python train.py --positions="learned" --init_std_down=0.00585 --decay_fraction=0.927 --batch_tokens=65536 --dataset="wikipedia_en"
MLP neurons of a small language model. Each row is named by its layer, matrix (down: output weights) and neuron, and shows model dimensions 176-271. Each number is 500 + 25 x the weight over its row's rms, rounded and kept within 0 to 999. Numbers have three digits each.
Before each neuron's rows is what it responds to, as a language model described it from the Wikipedia text at the highest values.

Description: Clause-subject pronouns
L9.down899:520488497497519498479539501508508457503489494498518516483499524448497506534474517477507474518465497523519496517524491466518479514509494522505497524483474494522544514501448537490499548522499541501438511468524491464517506514493488475535477445525498503481500463491515478523542496513522494523

Description: Pre-verb auxiliaries and adverbs
L9.down1025:497506504478486524501520506555478490526511473506464490484514513493555515504482489506521544551473507489469523530529457503467534507483501509485517502513484491495500486478462508523529493480541504457471453494504508475507494518487480539489488496489519488461489488494491510530534497513501509517

Description: Clause-opening function words
L6.down611:471533458461506503518476523502512527480481541493512498506518460489512512491506526507476500517505503470536538466515515542504528495504534480503479508508421485550507504494461538490474500501462525501480442516511476529481527538496543471496500502518496488539518484503535538504480524496538496536

Description: Leading digit of numbers
L6.down592:537487466498473460494491462490453493479521551503518488523539541516458542464501495507515508467474536511491479460441542532534467486453462456487515502539504510470564486462507463515481487554506517507535482493504528509487512527521505481542518487492491507526481499524512549527517494514487496503

Description: Scientific word beginnings
L6.down366:497474489503522508519494487538477468487479495463508516469512469528476447519483481526504505495474460475518504490504461519466437520459522512449502471522501527514478495530479464484485480513487491507456528516488523456533441518500495502507524486477508501511484487438504495522489465474513508449

Description: Predicate words after copulas
L3.down336:505500507500508497520468467563512503487541538492534515533470485509532487570533547498478489463520487466522542472494504503467506520498547516506520465522445484456501484474533487543542500478519489513500480529476486440548486512551504523526525458499448527486525496478495449528467524484476509536

Description: Clause-linking conjunctions
L3.down452:508476466523504533469501477497519456457529531495528510499493474523505507545510525508491510509502518507524483507477537545523551531492510457480493515527501465536468496500469465492474534489495457492493476523474547484499466483503474488485513499507539494478489504508507459509514484467488535517

Description: Mid-word fragments after Co-
L6.down1:488478420500511514474472479492461493545490512492472480524516460465494497490515492493506489528488499540469520498487491513516464517525510514467484493496485461485510506511491477465471463538437457518488507546489499483507504517492518518472497518514550511501495492482501475535505487594521499483

Description: Noun after "the"
L3.down723:492488519510464493516450488544518434514508508496511509521552537448447543491526498500524512488488513535549501479481501506501477508509451547534475500488483493523463490512477463518481495487461521490458479459518535492507497505491481503546489473498487470506448501504489481487493492447492500488

Description: Section headings before dates
L6.down677:487511496503501538509447517537484497534506516496499490491522459480510475486511528523449529495500518509483512488461520550499469496485507530496508518522528498489519494473503534489508525517545471479459557466521490487451516479496512496491543494496499515532455463489463536501505466533508531504

Description: Mid-word directional pieces
L9.down152:522477483473524505534476476499523502481512490454515521527531490509465457509502456450499522522514490487521530528476520520481460489488472539498483488481508503483495520525505464519513501458454504498502512505512497486516536549536451510498553482473515514511494484468478510523486481507522546487

Description: Year-final digits
L9.down1553:498501492522489482521463516539507471533467547541507496487496524499444492510493526497537520464472500491514504501485490464470505471485505474482520508504501502545475503549439512459474454469551558538541485501508492457489478560489484480508525512583497528490512508498473489478515505534502508471

Description: Word-opening fragments
L3.down481:491466465529496509497528520490490474553518466510502507559519559494533496493508518535507445530514473473538483471516524483513501509526457494500554540502510469483537521486509519522498502486506519496527531510489496528458525536514514519500520471502562484521484476510478455449492484495522498548

Description: Temporal sequencing connectives
L9.down658:491522518506469495489521481504474490507468495489496477471531483475506515468513509484500506528556534507503502527480512507484502485529516487506467511489528474478485468492495486548476468515532489497514460561520524501519489503489539479529485523535518513508516518478502471574460472458470521534

Description: Clause-boundary commas
L6.down198:525488499478487499502545517474496522553533531447505481496511492516516514499504474522484525510462488514488488503529475474508458488487502504491503468499504545495486571504484475511483499485513494469504535476468478489542516486499492526474468535446542520508476540495488499499518488507472529496

Description: Hispanic and Lusophone names
L9.down80:518512470530476514489528486469484507458540473444463513509495458529520479471495509473460505453467490497517498475499498497470501506489460530473509542457517488486507516485498496521490496489470506453552537521479507520532499509486518516508492490525500567512511501501498488564505502542505483501

Description: Connective "of" and time words
L3.down84:498522476506543503530519477493510501509492450502472471480554494528517496496489508520457466464503448515501554509460505523511509498471549519500515528517490523459586479547481513489502492500484515482497452472520524482500503525447492499508519485516519504492462523508519461499482520470501480521

Description: Table cell endings
L9.down686:507483487502543525467506533527500496497465465482509493472466535500506523470517527490491520527490452506511492472513492479537480478479448486471455494504494518495517493502480486464476531498485459552524482528492517479483472513490495521531490505476530470526458529487558505536483529520513465502

Description: Word fragments and table boilerplate
L9.down1501:497496461500498517517479457482521543492488546512484457498528519485510517468505473463495488496509439473476514470517540531515495556478473536494544504513511518487482497472504514537506513476449485520480531478565501526516498520497517545501516481516491473543472526496462467494483516488537508510

Description: Small digits in stat tables
L6.down464:516507505491489494487466478482476505507498462529477517459481504499516534465521509521499503537491520486495516577475460511495489535468500511495524478473447479491505489559476492471517485506488509473505479534529502571490496479498486521531476535438476548530475500520501509530473493487516511502

Description: Clause-opening connectives
L9.down1442:506523540527483521510546531487495475513521501502504501507558511496499525514483503488496504498528504481548493483510512482468527509539520485496513509472501513501530525519534470542542515502482479542476476470483503518497469526478495458460511466450484489464530504507480495506486522472514472515

Description: Predicate-opening function words
L6.down607:514496482474511473504530528500486452504508474517479508498493505462515516499530491477483534479491453480489516495528538552516483535493482495531498481471489517511508487484473465527498495514520514472479515532526521488536476490558507492477474482563484522522518510484532460562482488488513485480

Description: Pronouns and name fragments
L3.down942:529526509532475506476540497485495513497504485520474504505497492498519503481503526486523484530481471488498474490523491494516498493533480449484519512500529529509514424498482429529503488507533469549456451492513481538559534535491486482503517535468482491497478439511528502508547513503483495443

Description: Predictable multiword completions
L3.down461:486507502486525503514542539519523461460477456447490459459513500528529489467500513518478512520437524483495481482522483481521522480492504524536481512536499492519482495498483455488494506565467538494486514551497482502523518508474484420479538507490485525452461482501518418513496557513541499508

Description: Clause-subject pronoun after comma
L6.down572:508467492499493477507514524460500494488479465501508540499500505489464527507493494489505448517494547499532496478435455497504540504472497455530476498493500513476518494488510516518516501487493465497515465464511543498487483509553502534537478479522475509558498511518495457509456522539465485482

Description: Links after content words
L3.down803:466463466523473528486495491507506488486467549484498503467512468488468501508494479513543523485542498523471484466526493519556504451528537530506528532498506555532496510501501490480524553496491529546524543446486521511541471464445494506492525495469513511480509504491460516500459502473516496527

Description: Last digit of numbers
L3.down1505:534499485489525523460475454489453551485508498500517524465524492508521541463495484533505560527512469506517489470440483473486516535496510489489543515523497525489475491490482492456526523515506513516479517456519492515509467497535472522480470486462464528482519422505509491471493558539507490482

Description: After-noun-phrase separators
L3.down52:502509493448513523483533489501477477560479489510502502467486499514544504516493523494487541533484534468507476481495542515501480455495521504500514529504448531511507481495524495531486523418506481513509456481502490538469524537503479484497494461516509500450547451540487494494525452530479561480

Description: Year final digit
L6.down708:510486496497503518517530521514468536504506500542503480522505514493517478496507531510501492506470499506491467503463489504482482463513499470475493516501489510524497474477484484467462469473453510511514487463481503485506500509528474504513515461527500539499525455510476515516504501526512487528

Description: Table cells and separators
L6.down1120:517541495508473474527468491498532448488462430474491536557469478491510453481542461482503541468487515536456525422546525506517533504522494495475455453507535469546504481522487485516524507460537486488543502500540494506492469491500495520530488489506555514520520478512444498487480510537470493497

Description: Year-initial digit "2"
L9.down1267:491481465506472498499461524505500488550513513490513455552591503498488477429501465522500507485445463464495498478495515526539502558508482498456518549508551490517474515540512508497520523492509513484501491478528498506476491475530482497467485526532465500511491479516487516500470489486525487490

Description: Period closing "U.S."
L6.down874:495475513484468490478540515530460514500498498521498514496497499502488458510487498539492522495451558513475514499517469518472532544520564481534504515526501527532471509468487488558527450502492522512515508515477478513464494533465483533480517512456485530502481494460518509523525535471516487476

Description: Coordinate slash separators
L3.down1257:510527505536530509493505488475511523502492489527520496527508474489507528535541481513506505506518519515481481482491502489506519518493479492552508522489548502522476515528493446489505550535521516452479512509499501502484476495455517492493444496487493508517534504478474541468499491484496550453

Description: Mid-word pieces in names
L3.down920:519476509514501503470510498519490481513548534522497493510549490554529478493522519464515528492467430495508529521477455480524489469522485493462442502460501450442549515510514528498488516542495492465499496531499482535507488494510503568464479496496556477478475531492508501505485526510502478488